From a checkpoint of a small transformer trained on Wikipedia: 44.5M parameters.
MLP neurons of a small language model. Each row is named by its layer, matrix (gate and up: input weights) and neuron, and shows model dimensions 96-287. Each number is 500 + 50 x the weight over its row's rms, rounded and kept within 0 to 999. Numbers have three digits each. A neuron's up and down rows have the sign that makes its largest values positive.
After each neuron's rows, "fires on" lists the tokens most often at its 100 highest values on Wikipedia text that the model never trained on. A number after a token or word is its count.

L9.gate428:489510482464390457469596571574399616516491465474574483537554539409578439511565563425561580512628587464472566412469460517475506442573534563592473440506461450560584545483520571553502563528507514512530475440537519510439482507433442502590480514581487462458505409518522503439462512550436421488537499579472541436463503577460374507513524537431513390485511477457404510529469545448406426591520480584498439472497617503461490433540434510545511554469450496612549484536478469580539489454434531548550558528516455464494584476494572463446393459477523461514458458466431568483535541476454539510
L9.up428:472489503480620507460531548561423550537564483484459542454477513496564475415574536497490511487599491581512514532545454539581481508535510549380468461521489507511493427559446572470507577516546494577486482491476441458449501441523532480571534516490514450463510458510415503496504494568444405505527506576514583457580557520539463538522452522565452495557468514533461516416607550656590550483509570446563467473546548456480481452496518483539487537504465463530424550546477477511529491445512512465507479463522419504503592569499554436540528461521494476508479512441516534564439555464532545517
fires on: "ed" 27, "ad" 8, "/" 7, "un" 7, "and" 5, "id" 5

L2.gate654:481580339455482513497461532490509489541493563376539547535493464508471537558573467515493439603501387492575446499474525529487536568535455532528453386487387521522492517393483517521512557493546435430553416480484525478533483438525491413491552564609412514490489583523509503492480432517425438484539391482544576523483494660503442408568462477443568399523480515413404519445553533458508395515452454534495424488544510529470458453518534484552452453504580475584468560527540526513545494426541526561491551557496510586521518578474531498536503374492428526600515392469529539555447568530568624534
L2.up654:520557493513475517478563450425562587554529583450516437550518492442487509453546544504497475497522456449532515514517417516501499457563586571477544554462538544494496478458449540483582485488561480477475517469537574494577529549539575479524490480565537500480496566544441488572563517541536473519477406569547591522451545499462535572528399484537439521426579514493473508490469550428529373541448498524452445365541428475583430494557522404576438504425487491509435476546493554535530441444477455458552625610506480490547479503568487537559422498417529515497414425466543550591517522486475587506
fires on: "ed" 35, "and" 29, "od" 14, "contr" 11, "form" 7

L10.gate163:459481494492475484481498537474444504506556508453538470488487413508521473503489524503484446455589501501546538496534506488463476493497496508475485552491606471503436510488477535583475433464488514441461486450523561467528493526488584429485428463472536480547457450547469524484529461527446614488565455512468464528392480493513529528511477456457540489414446432502471586504573437555516528468430544512460534511405550580404486491514448543506528457571500508516500493544489443522389523429468483539480436402580571477588453603439470542482508559529529635468505523420500520510460539534458454495
L10.up163:576486517553454537481483534547570520481425458445460519545540459523483565521434506482536585386470473431484422518516388450443481481561405517469434586536487472489480446465563518599489517504595485440492487545521503513437492608503482479536506524499462508449520545538464458502455500493548503471523462499552456500499422403483418561518424550367533527470518549454479501494475631490586508454528531582516464578534414516480507452516475492574574477451527517476528426449414510444546492581399437426542479530573519530522543536478497500466524513532533620460516546596600519531432421460449552518
fires on: "| " 47, "1 " 8, "and " 4

L9.gate883:409530496518596502459505463466369539498450521493536422478622563494550432520602515558469603538576467452500602602511525542503509418419586426493506469531535524468387449486520438528531445575447554470456487512415476552515490470520564530511475499462513540525487531559493540502464555412517488418442467574532467542582425504580525485522431396540492418514588446435414457499458512581539519490428513532515462476466560517503544513568455481527521560519564521438434442467483439481504518501581447451438517549577457409497430411499473449545570446388531565528421548496520522407421473494557475545
L9.up883:522560431598604563487504462519522590547548480482460472552553514479532469420456426468449583450464498632576515546505447490555496542483510551553465472494383504424506507520493481413488476493566500551565588541510444526555537569512559486433546521440484435467527431451482483545452472503524515535461443608510546507539486467503555521475579493548443510608492385410549486479571514578508495531462560487529511534495356540500450501513501557541499548469553533523521474431493472674532481495472461424540445497475593429461474547469469547496497509514471476497428496451494553562531565491534446468
fires on: "'" 26, "min" 10, "Vice " 6, "jud" 4, "ess" 4

L13.gate42:466482525445446476428403542545472483590448517508469446469574549558413500480551467464566543476503524586507432471461513466465505571481570510546577465489583394508534610463593502453521493519384493558545494536445518406471471513514569541509474564386441486495485367536512529511540414520563532476513401443505510494507495614499460468452399478549475434513545505505500516522410537546527558546585517449507510546488543410497450462459465543423419497520477581528487564530487476481520447493508496511515485430460580544506507518653558556505565479491554574435464540487483456577422543431480504566
L13.up42:484536541545527564439527523515505520566530540464514521438540499418528535511556572564514495475500582548470435480429533460463559513497495502419501535508524509504544565493491493495586431472414529459543474499499541583515495514593417568540438564433467516491537464483437484550487491591530472514509519546405612502549453523553410449463546539529361398389465576530486431531506502509446470552509507470422487514456547493538475564496503550503491503445507435462517532484457486469619509505521510421516468563530517450417517563574497524556527558522464582482533475471541481544511505573457453487
fires on: "N" 18, "ph" 13, "Di" 12, "Ch" 8, "was " 6, "Me" 4

L2.gate78:499592534470478445372443465528471564496486479576519598535471561477621497451537518389492463521614523453558519482508439497545563546550577361548431426558527616483466555463397504534561505546478585527501595477548566565521525534545439430538447460551652417468517455512549522464453536541632426399455415533586499547470602460543540547500488494506447489486481459435458540521502502464516393474545479486482511526508486527494493483497531435561490538382507507563579494562415514534486509510494487599495470490414510470576559500507470476571474541433517520459543426486449413519506511533493533477
L2.up78:557572559550528465483536513480508430505503469501504547471426546512527466468469530453474427492626499487573484438427486520360522530530476479562332416503468527445510549508452461496503515527527535511492544559404513479512505421490366416555465449549536429468536468470505475472486493567521462543556550464548428529577512483581520452493521452480458500496505452427459444463463511436497499434485533473584469537539453487419555455533502439513498510444531358403452517508451505484599549486486556553500538484439520462528560533503495474529470618522546477500586477536457432531477478490458482591
fires on: "un" 99

L10.gate379:471464511461469499460508494479506436443399566438474490520521452501446534468566524463507426461545583545540483524492435384467389484440435424501442508478551535566431480466536570530494455537499406452506453497422469521505540486551576468548470460497405465519471539612602538574635552471525555457419417512498482506523412442529444515453516509567473461514466483473486449450517518395430494478405477473463433463450562488592514591470481503541406534467546523484595523484486504581555428493490551473498471548558558536568478534479479572568444549521455464479435551515515492554494404559462469506
L10.up379:432523470559511560555535506498536506488528563533406558507426547489554498523542434457491441435490602533522456552504557515505494480582502598526500545550545554539490594512488476495551494545457484400462611510456610505525586469424465557547675638496568435501386508526504423525485451491521528527624477448490491464474562518538483498472460496534464451545497490549533521553468398473558454477492394421541487448489423506535509524514504478361439537482475478516562444518526537566367426444494546562571489556447536510553537466519429598533400492544385605587451540512464471463528452449469447477
fires on: "by " 25, ": " 10, "co" 9, ", " 7, "directed " 6, ") " 6

L7.gate903:531447520566523471484476553531424544437545391475526420472483549467442533467562501512381505514492559539479475480475466390551413498455467567467500539500435541446461466477493413497488518513473459484530553494499486538468515498437447566572549499556458556523534481449505545505544392420494412431492503471586489486488419508485430568511380414564489535461584539485474562587583524483498452548517579501516468481470547526494495522487448514425572478501417405466512510474573518431569511522619421525568470539494517416506492536553490385601500380442519520498477467504490518473535425516541474562
L7.up903:437383560538491521619451550585463545460521425479503477513461454467470492403467499533472586491531539556506450526482473637490458469504418602557550604508508575449549557499525427515579497599423580442422562521404506523515502447475552479516549577507498529482503568454520447547484417456505468399518432458503584557459399509569461544490562492507506538480457563388490457524485447541491419559553529536544513477486462497518502496608439525480490525481448460485516528505486504503511435472491465557458416474529470505447467465499489483476454506532418528572592452527420441475537536477476484528
fires on: "=" 48, "| " 23, "\n\n" 6

L2.gate1195:375505460602586498449525474544530498534569509428408466490534528568503462465502432467631559552565473438509582542444544486583445450509496491456445489506424540415404509465577501517461569455613505483509507439514465445505464587500553536540447545540477554424481542530577505550516498521505524556395399505457588478463456595541518556492498516590493492469506577463478456475435507545480541438486523420573550519481523438513534491523543488560451516541570506590474525524517532420493519442393550545568541517511413528483529531479376509575619524528509413484628582578519518567406524545541490554
L2.up1195:421535509472553462507503524481564473491502477508441562428604608516464408468455573475523516559527523531563545476441466576557480473474495481454460445518438464458449440465629464513415488411490460416463461531523498525536472554418538565504444468533463555460635570486481496432503481390464557573450473515495531465428401525501449507542547438501482458531391467478485525506458385541522526479555513507512476521549606472413437550503620426504505426495529503570493446484511459474504503462458546518619551580486526491478642590464454576439589447509498439445561514543461400544496541560512561528
fires on: "third " 16, "nd " 15, "th " 15, "George " 14, "Thomas " 8, "rd " 6

L7.gate744:502487472571521553503477491483387515467568499513509482405458517539444524503517533463553500462602519457431460511559511434441431535506536558564553640420505493509601481589446417555500516563583527456482501450524575503439481551553465548493480488542464484446544524490506555521518454527547438495591545472523470430450513387530507497499614510488542483523603463543471503454514469466492520520491443554506592444450490518520555422495502462459511484452546487404512437474495477497562467543601552492590497437557427521537512613509557488561506514419492399475474552450496533456515556472463509595
L7.up744:470509584467475486548451476516514477537512580482538433450533489571440424553514496451536391653609465541524509583528482549499525444518387546442529489455547510562502531480451400528458475457523453478567407442457483419525462510511408499542516497430499444496560557448400449542474418447533602505499522471490476466564545573452552508462499470427493426554443533541466427524502523504461500568498485525463549427515493480570473472467468399502501484545449467493425531536401460433577468509535514473529535395570541523582522497495512398522464476521449527514470505584406473444505568409546457520
fires on: "ed " 15, "ed" 14, "- " 11, ": " 10, "A " 8, "ate " 6

L10.gate1149:544432500525479554513536479446472479476463495439589524575440468473431461569433460443560552439559473473532499489545471455519498470542506542575489496525537461559505502477549540487601495413424514493462490479456548526457512541486473485373416462478536340461436565499563500612462526525482551497436458479493522572498468545470376414459520557503620440450459529464445504508453468495543550467525545506487594539365564491524421491522455383508559427420558529552478549580510430501502471516508496613557427449436490474525515384574475636494503435519497471512562591494479386508530556527485429499
L10.up1149:531399486514523466430525519452555520510577519448494545539544490540460510529468457499533450514520523520530594502524425455587501562452521496409494536488502535476524494515547523501567445485485547477504504434467534523422501567496515541497445479390588465399453445508432539503475469567528540566472553483511476483510453451473479569566564533501549477541446498543559485519575568466514511532544479557516609611508522488596557536509459417488480544507394433497499639563511578570550535559488563417496553401488461548474482502491539469467514482424481500509501440525464487503560525560412499405
fires on: "and " 27, "a " 22, "sum" 5, "–" 4

L2.gate919:446469566592579448486429578469515539479536558424490535456434541462559535533519524555600527516476555518476550469505527479463442520573436533523549428527437565456491537581566490501490497493493394409507466511522582505424501540555543527587473453452511468501502442554533533555404421537503548515497501473573501427480512481481438525520452470583441563431557443483465482442456503567406531469404500458538477519490471474554399491460460349530508462562468475562431477490581519600535532471396568505427468535481573477440529472498608582499519519478488514610617577461525433507493482434509520436
L2.up919:519524371538438555528503463599455445404522415551490486508512496586577500591498467485514456520417578506493487530434465502476534517437531478391472508462542532452329527469478480507494518413447526520485583571533464425529481413508448510450467479493515497527526503494469521511491521565545475571481586539393426404497468477594582511460473526501424443515460473528459551489539398484537434510495599522512432454533467479396530541522530552414497455440530554503522465514535495426536538470510446418513501558430552540435516631580604362515467536546574556493527494490445543465497435458504578484
fires on: ", " 45, "women" 14, "female " 8, "silver " 5

L5.gate531:562515502569499421524474466461418426579435542504500519515441511547441561520563515447455517525499464449453477402484565467545550552457458445468530479510527414509482522493516435455492504538498474518497459465506444501470446565611519573385482463498535487601470614529551484584516514422533574533608490427411558452516532474469535460486467358584454581475473447553525467464495590530567562496499476514478457521490506483494541558540512548549507491437598486445524479590501484454491511422582483394515558466559407465493566512567549473346584467494449445462458462469388519530515394513546416518
L5.up531:455615532582529512375528488462479449531551507360462578545497484601519496444513419462511516408604478512515514461509555405528564532449456455526519592568570498522500579440555352380478446521525497514562603425447439527499478557630562517467470499406498454532473462457545563424495566509502453428498491457481575542469531565443530402496507417502478533507514542514489454562442552586507509409490514518433517556468504549466481522545510556487488513390523550569503502487439433581478485513535535547514527483462402465510435504610599482544464492544573453516463485427525466537525473577492422551
fires on: "=" 36, "- " 10, "\n\n" 8, "least " 5

L7.gate145:521577525507575503497498491530470516426522514465479534428482447411457437529498488465382515537483483469537486444590480463459493386556499442553532550543403631482585516450504553508444497482482527444488387515527564539520474559514437481474516593527429434486514500567517551540553432509515517458483543530457508590525443596495457513342546507493476535603435502489510447578499553563479469479504561516551472523571503463497511412427499497483477521433521520517468604526546515486572427590484542481451554517517457508476473517494506477486507496438544471536519460428507598505593445498503529494
L7.up145:608538494540454526519465468637489435509387508509493498493565495441446514591533387538448496542462528450542514533569470438492544496523490381440510512511456407519543484537423485457444537426513410546542533480504470551468532423526542548452500537501494587407506565536444456582523422480542515546396519503503490598456396525509446489534506465474475491447472549469504425561435538646548548554524443445475563455541502482532546518534474437528425558507544458488542480558416444500540464532477490406603524514569520472488532572501555409444493407528457455443490424438509572496558518529504495553
fires on: "ap" 13, "af" 10, "ic" 9, "ec" 9, "us" 9, "| " 6

L9.gate1134:462472542533442491524528506558510487437498472434498476499469462418424485533571540481510459552528491461478472516527523464461488466487587558488521497502517430587567502485447527482416486413508489523529454452490461461570421501454547483544491567537516568474507499445459501484581513491480565505438521497435505486490556468483495543513573470519443557522521507419493485512463453461519513544514527524596566464616565586482480526620438496435533529361504486391386516493527469520428481487448630517538562518550451416429564495496558420558502403517483487473473513510414434426491597477585544526
L9.up1134:452503520580524472515495570463469568458527474518483529465513465492542445500509567465562407483551512549490568604564527582424424533485382584485600407458586521483458474478547434443550541520475428420587540522498518478532470520519470537504527509526472509569494424496398489455437455492407461475397466527564518524473434545539559566503525444550544536512488559562560541400535561537493487499479472496518442510490471505430537402464495618518366497520452503557453460509513478434556549466373528443430515528576408532504482480495536421552483530491499543361484491550476435511546463498510536556
fires on: "ed" 26, "." 8, "over " 5, "ated" 4, "id" 4, "they " 4

L5.gate185:429461472452532517494515560493512560539460434406526427526465517547424492456464500550468489483505485513486581395424421513540520561510570496450432499403529423537502518480451593517416405522522444525549478548429525407573477492520474578514545472484492436426500538569561500546525505522510531492472498484538505535412514614500591497563500483487470411466507434534494461561551526551416499542532486489558537519504543496430468544441619448483536450476550592541490508516570512522510515570387498482478473572468546528503577583476448497594378488521476563455493512499515561432473598494517468520
L5.up185:504426491460537594438430503441505352520500485501475447470448532490521521439478541557612478515472518514552546457533491518470472604494463473413374484416592460588466514476532588457468521567479523469605453499437537492577401475547523526471523466590460471433561520614483532415570489532487550518543547446475521504530482528476623549531428480461495515451459495515554482635482473487521453514463527488637490458573515522445496480559510430495501422583594495439531402462542511522372506576471514451568462515530508538544466557476510565572437534529419511499535446628570517516450490522520495497
fires on: "(" 69, "had " 23, "1 " 6

L13.gate475:467456490499664436367520446559460477474521466505523481385500635451509558456536583578415537457482528531467489438534483529408493462507476591473448548552486540529505515411529420543496540490408410553488538545542492540413585523474519374444487545551465453539576415583453530502482504461500499443538540636463515450533434527463485466496562537474511437441547498471508507510473497528519457538474452513525432460525535460476462570493401467503447546485471501411527465551493473492534507460483536453452456546554492427485474630418514431585459434503568410550499441450398535456486498580517418520
L13.up475:495531488556559573497406481398532497474497473547449465503605469498389584531551526501499493532502526561493471459494487447418444431476463476595504439430451517572503532472589482437502570529505442533542515517430559517475435501600612547500453553606488524530534552607515546522557458445507521514586498553593517496457440565504447605553529565455444477472496534567521487535507518493515567601482467513523440478501615434499486474476565444449502453514512502502480435493530572463483551527412456506532456535579477535498499506433465478502491458542442593564561544454523549522545519569451414600
fires on: "| " 42, "1" 9, "2" 6

L2.gate719:531531485552474601563462507500494491489566550543553421570569552479454506537498469454435562524562427510468449497527410502522516429540618513473437473503557505450548518578440460548533505532635498561522538500529556530482500492620469529481340503533470594567464463524488512522449487521523478546510441521555558555502517483515526545546534509446531518455472443525470462484496467491490589462560487435531425449424471503544494529456506496536543531464503570425451427526520566436523476527471459508413599496527455503487554537539502373486603488511471518446589554401527459481565509591495561575
L2.up719:485422493544536501582462480377565510458483452465593456516565534529587543531508500545399508585574391463546478543513512546588511454499505526413516472427448550517470556526468537491534541545541518541509476547525515501462393517488505492500390547480441576545482511530503435452485504461472540540450508521475471491558554540518550466480458553458441505497555453492442537527553452550467628442502484391549497537423547502514549523470550493504573624542502510373546449559595525423492465473529493426496525526464475502417523483482478450486588598591458517549551539445496498529493490465498568513
fires on: "; " 86, "Game " 9, "Tw" 4

L7.gate37:413548500579473513529370465566553455500442539442443463468431492534431554489555469514473483392439559418485442473523505503596483591598547543528553416464548436464583466541611583469534447526496530344435453489410520454543517570531499595521462450482569445592473508561474492525555489536493580515512498532475495473582475548433461513515459519503441478485532457511493426588580529538484409557412480469519492482482500469466496538442426435460461502533458464492460563511500527568487488504515525613469478551493503455537535494477427474463637457444543505530565520556509526529451445443566456520
L7.up37:395574441533473485451381568573575449510484468496425424393585484557410522500543470531501573539480522434474454425341464530543494510525411446466424444370522421519471595553554459601538432495554494518597459511539453487493567517480533446517461482536476416582540513473411476479514537529504520494564505564482495441569393537427518538552501515478427497426481470541433471590486561565487489530492516519461528443548551486516455601482469439374516514493553484394515577485482541506575550516500536556527496516468512503457501530454455549505513498385550512496544475463490539490521480422501525464
fires on: "with " 60, ". " 9, ", " 5, "same " 4

L5.gate634:489441448505552427525500472457575546514604550554579496535475495490519583544555519447534463525508531527558617443535445535468389469616426566457477519540417469517460546507527522471541429491593561500561557487660512439580440453566483549438587502548480499475378427472490494539526485543510507565409472541455464632458419500449518423511551559468518554465477481537516445400452587558438467528530518496493452509524544555554511553515430530421519435587474523561490393487521486571495433547546490552564480416544449519538533467434451436471514517494460477436593525493402514534553551482480505389
L5.up634:493522468505530492605480517471534506437543499550572481553517538499554633526479598454545452579484511422555487461561501606502429464621429508563481463585574579534436521440505486483494408393582533515467559479646473516527421492536469607510695568477433456488519494412537471545491480504496549523412418565504513630502457488526541531531467545523500551542460549478485499415431555556510479555549517484501453557610594484609513500483461545414517483577509560595450405542561590476538508495503487606592491466590483482514584413458497449480509528560415538483586520532446544467445452521500460513
fires on: "in " 25, "This " 20, ", " 7, "It " 7, ": " 6

L5.gate1084:499522500544487455528588447527549521499434518516542436401493555427489465479576584446445430578486427503511512527474489627501550531517522625527577491551535495495452450460571558473555429517526550460518438497413500582453512435513450414446546521494489477423618461513546463456402501464467637407502484553450624557508472441481502484512451576529559485509485334484580541514516564470533508453532435462572507515496593575514481473563486400508446484431545490432434440535473508564529441524425525462543399608491533617459484425479446450528472570418498526538510533395524476498405447468501498452
L5.up1084:494395521518460444397451457631551519487525634475491470477484501538452573474588470605514466491533508518490400462433525574444548556412548558463525559458512506578519362454433485489488495455532468454434469532458516493532509447462535465568495505456567430512422370586431519515480472457532493555554508525511604506560471527507471546535491436492507451467553501489481383503479518567526461455474468486537453445385452483461398549571528495563524495466571592478541580490521417483473465466528576485506490473559501532557518456430467417521499458464517536459503477535515413534535491457527515605
fires on: "ad" 82, "head " 11, "now " 4

L5.gate195:418439578516563551487517519595444478471562505545487491579506510619500518508469438480530554559510527567497443489462467525400519557461514483377553513512525553486446543465473462488493521607478475475472464456503536463506600574506584423564558447644478547565479513504519542427524480484568504493495564508527545461371493479457437504444474412564508580563499444505530513582444469586552487551422523495512445518498590504483622516397442587482518539585535463571500525408436497434460513529439465498477495539584547406503598496439526544517540499472549592412632448445543487427561496561464460518
L5.up195:404589551472564506494514508489432450522520450463485536420561510407495456555509513511469473609538608527435552576518462462495451496382575488549461564593462466492482503505541446548454507512475459510461606463549463430498523514478555532545558469524434536433541523450461492566495451469456476476505432570465422430454528386495496503518492529469492432625502456533463516519577470483458477531551539530502500590458508429413505506429548460449594445566473495531415441454539510546511526576551542481483539491433593510467469621514448451550568476452419567444530453533464491507601540472486519553
fires on: "th " 45, "birth" 7, "rd " 7, "x " 6

L10.gate1180:484472533549505470446504448537448561475524515474524514501475470560501473479450518492537506633541473476477511532612419480506470586438486559471450508498486508509468523494515447526506530504505503442558463435516507474532485438517506565424442541505438486461528510535397543510486517511582506503480404636611410590485434464575569501472464493491597525589487518533582448512548487491591572461469505494516493468458455512438554572568514593484424368512528523509607516473504487533411490543451534443483487431540545539550556530518558460471441500459415552419485507444483412511432514526445467440
L10.up1180:572516520444554455415520484455509595586483549528598487591516449418476500485470540512542433432509456451537538470537438508550376537455469517527450543475434507479404487530539485519400473581422424468472526471488433514503479539515498526587458459449529414418493482528424523529458569487585474551465568550544442525573487457563531521555449527432534507567504559591531447533470451475474502438553488592483510473497484457471455533403502555406533550543518363418477559457477462544442455576431539544520476444556461515532518502497534499498540533534436513410559531517491489483412483466378467518
fires on: "== " 25, "==" 20, "and " 6, "lon " 6, "| " 4, "Regional " 4

L2.gate820:440434426517406472551552523437520537539525447457503536537576496463440493449610472515464483446447539503532512577487493546476491514443454492512440542435515370454417550515579435481510508580440551434426452435440488544564459533462463533528451484461406528413438589498437515615543530487580502442459546484524564448490594414562455467502586510449446468511489560515532582514570518529477485452474508536416513466582407445516415452558444465490487448450411474489513551483406423473485480415509458427501587430428569466501470562490554475427557612417514433494524542524426546541454571470402456520
L2.up820:583522379514490591498554563521520441565453443541470464586601402438444403485499518472555376514412510481526495534493575594569495502494482411558514579581477502433543516524403433517584424454482555529448476464400501404404497476473474492540574482466476465560390572507494458524547563495574494534509486473487472484682518512519442521553413528499561355608521445418514581521407529541500423474516527505469508478450472451513554468555508425499535493462456535465477616575418445493487544553507505492478572529408472420468471459514494556497555476443478434517473482456374489485555570531543579457
fires on: "on " 97

L5.gate1045:483539543504490531543396463471525468383521560586517575545501495495395572499512468515499486487545529513477437549430452499517487529461486495485510497415559539503595550513508497571467538433500551521505475463474477506439557522448513562438441515545408556533493406486526538484489497495489465619520341539478496557526544559519510448523463424434517498550478447561513548435516503538494508520354457536507504590367399622532508492557374518556402515458540530455485447451468535498454494472505536529506514511591473508533493532509505477478545508518460442519493434521541544394421534553522524498
L5.up1045:459408429422537534549522418451486522529515558467532417453390505513429508372425449490512479539514453535511528456498504512443564653479487534541533486615471459501529467446419522509412431573529543604496487518553543481376472431506371464528512459544596520469358486461495531475542439453469542514480447444434492582447518566413513603499552531473436428510417359595380508458567607447548541537426473494470535567438495490504530471348613527515548512576492486442534461502456403486518419466512537455472559542541484444492495479483501532526461457560479565525501514414553466498458522461470588527
fires on: ", " 23, "them" 10, "to " 9, "agreed " 6, "her" 6, "; " 5

L13.gate329:434546495444531425434539522563522567542457498518432482493470360533443494409508502556417518455519644483495471537487455482478438579532429415588444442500488506466464449515443509531495531444563489507455503519452442472541516437476500553506455569526503451500470474400405613527603542465608478505424517424514555568472560519490458500430469529588491579505454565448573509463534561558497455523445473527549484477582415443528517593501419554496470538573540476484567495552464428501500401493590548471538500557522563471519516485493475449525499536469545474536538486598580562543420446519520435475
L13.up329:495493450458474485618448563486494513466487463470501501559537447434587446509438501538534490464484530435469466462541514597541574505506408539555519483539546462424428557400447460541495535552541466529530504539518488463425519455507492501513535560478550523482436523488509555555504500553512500515470511492467461591555449460551524512540474402566528535451555497483529508532532398543536481527464470498414475543516489491438431580499539498483460475633586577513487520497420445625459548582502491490547486618492490487495461401484521518448427476539498552553524568457610514471556513561492496423
fires on: "on " 17, ", " 15, "On " 10, "born " 9, ": " 8, "(" 6

L7.gate559:545560508602482395499530518581493535480563378563467541458499379452499535544593570534510478503484454533569470454545519498641458480534415456465526520421519464532546503564539533548489542439586559452486476407522530540454494466511421401490454540448489489523480467455465440390435511535486505513489534514491484474472514500438533548430588506526517561514512536559471481515443490499540401542540547425533423497634524519450547433552543602511498511504486468432503437482462478616477452492389456497544429512494497497660524442555538457525439503511534482491527449439532527460483490472438477464
L7.up559:474381501570503449435453444507505519511460540540488482573500465514519488463546454541602491407559567391593495449516591521455448517526535496520538437432483539470481525423529471541519532484483546491565458436507495458561548396497500489476501531479487468554553495468505464444504491541453546529484504506465510513547561566510442521551519510634396585521422514512458558487452495562544438432474506422559494443495544414534598476525438515478530421488539511409473508544562380506512501493351497438597481486525550519517568456491570551526522554581462530503502493457554523466529439539563493603
fires on: "The " 19, "A " 11, "hor" 6, "our" 5, "In " 5, "I " 4

L5.gate601:388597478575388501380501449489450523530519502512535463479478511509419530536531562549505518470500505601632451414511539526525526443507580502495488533364545427479393499556529512494496491462520476495575507604526527540515364532546511594576534556500536528583567519545479456511518506448514493478526545434412478566434451526487395580508477523540553464476516475453485420577468476449514457542467566525524442522498493587531536525446598468483519490545509454510504443477527515566456494545501588532482456485496495404484538468440557507565484453456601558518594549611430513531493546507458497506
L5.up601:473534522472443525560553526516582518563520568464556360527471515497484462431470596445451486492588442468477620422552569498523435474617507482486509495445481459522558493541486520511467422569571481544550427404632495423383469557501492556443546542489507498486508517424534572467480457615541501478508534553440585463496419430456515530495556502610536450469521558436457514487474554521453506453551541443578535443572601514491505529583484470462459499552400482433525394507485479506481497511554463633503439508467515525486581499392490544448410483447520497516532543514508482410474491494510583411
fires on: ", " 75, "December " 7, "July " 4

L2.gate383:501406344509458485427476570467589400449512421491476468539508616443514471400541520521426505520479565530522544491511395518512536565466487467482376506485576442589514576424493492545489416473486617592474462543512535531457512574598515557477596458504479452520489426542497452470514496503507530568412453457372611476475526420557455501520494473429430538544547493601512501487453496462489507486543494440582490498451505469445488528501570486518523474461477544573497473497596550531554476494512451461493556530510523607479513493579524429574527536494470467508507492506504455583432480500541582495
L2.up383:561506419495510488499468559430547413553497523566433486485413536524482463417440508419513525590555494599465530532560472492525578522487583448473452375475509461556465575459466548535532481513441529574423439479439527483482534480596464476482475537548485469529534460543512510579461509531501443466508476442471704489398573442600507503517445510527455567558571465548448425444447542444517508508542493525538481506447494522474525502489615532480450449510526550462542412471503494402496479452529487466499585542549571674510536554557516506455498583530465455458408414476540488470569526489502531402
fires on: "had " 88, "All" 8, "978" 4

L5.gate1154:504492529560436554484532517446558529546511561557456477514469505503480500532439508500546511414464484621461477437456520400544508507469525433505455531464471429497455433451477516501546416542388412505489550505451520556562392493472484545495599514613394471524636526564461500587562580489569448545476529453483539437447563371410499495507532475540513529537562524449523435502469484489473425434426557557549565521500478478597498457571508510434508474553404494534469376529477489476421492524468654505441509575575523424483411544459542508594556410440414474467621556520448503520502481535573575493
L5.up1154:514413472493468594584475483484482458490594506455441424504453535549423476486457514473600466525478536584532559512523537451483543543434499502483561468436438528493431547422534503414509544498482331460507416541419512556488374556491453552555478498519463478536600519384398605621516503434559429531533583465449478383467600482451555447460382471518466491463488509549458426508542488517396453485530509496611501497523417535518506504515464498415491474568443469594457412533459516521468515398489529499466518552506473387547530531469490470521577532482540513490553518512559472462467501461535505419
fires on: ", " 27, "March " 20, "February " 13, "Feb " 5

L13.gate836:497438535498549561559608509500513486468505456516406408553470474530513508567475513509512515469389429485519485539492520525484523519519475501543489536482472638487401585521485555501499468452438490500450481453554530499541537530545440559545444496428473422624463459525489490487486440562521515524527601529464512486428459524568510458557460511476496535500395478536481394508506466513521565484490477536557561544507544499461413526494485497563481470428625515552604595469516576525556533534536497461588461548380505518489554437466573457454485486481376593537491550502558469380507531545418465505
L13.up836:470534436471515520593474434483535456488443588433469527565503477539562536546504480534405517556452392468502480446534522483597510552465552427518452500570456516419451496442431522502493489511441524466487591436469559517501535450597424473512556493516465546409513416487454503431486563499524407497497533533516415492524507503535491592378479447519514525516508569551590425556420490490496551477458525556555499538564463595520492487469540429479523478415475458534524554532486600508479505458462568475579494458592492562459511526519565416483518461448476381533466522481408477550523496560437562509
fires on: "alph" 12, "ept" 12, "and " 10, "O" 10, "ac" 5, "sum" 5

L2.gate381:509570518536499561435476494517532451460493515545429511526474479430482506510403504481488468547520400552495388468476508493608495462461414556529591550542506537406480599437486520556487516554496509515466430549523605432512506528463539540466466607478458537597473452432617441575478562501412511535474435534491526598584503536526503478603456446501510486481478413412490516428499463446443584558553448452447547552469565525499519550530517468501435543514507503505367618430523531517550559487382492500539465480579415427474476531540561538526493445529520496481603487496482365446448510443532424488
L2.up381:516467548606495535484497456469496519508542503494476474517557456472588469465514578539502457607505409615458421482409505420534504501540459539525541547523576569469460510422427474580493549596481470536500462532499514513431600494489466523469526480424540502546567436479530470545509477501521416558524441552568573579525527534483452441601463553528463515519553456440586521400498534498444540578514507477488543587524499479551486477526528683459399466545449511441503654533586549492491507462421507398496413497527432464508492528450528594500479498602520505461589453539477460416496555458528415375
fires on: "ys" 17, "for " 11, "ros" 9, "managed " 7, "ops" 6, "aps" 6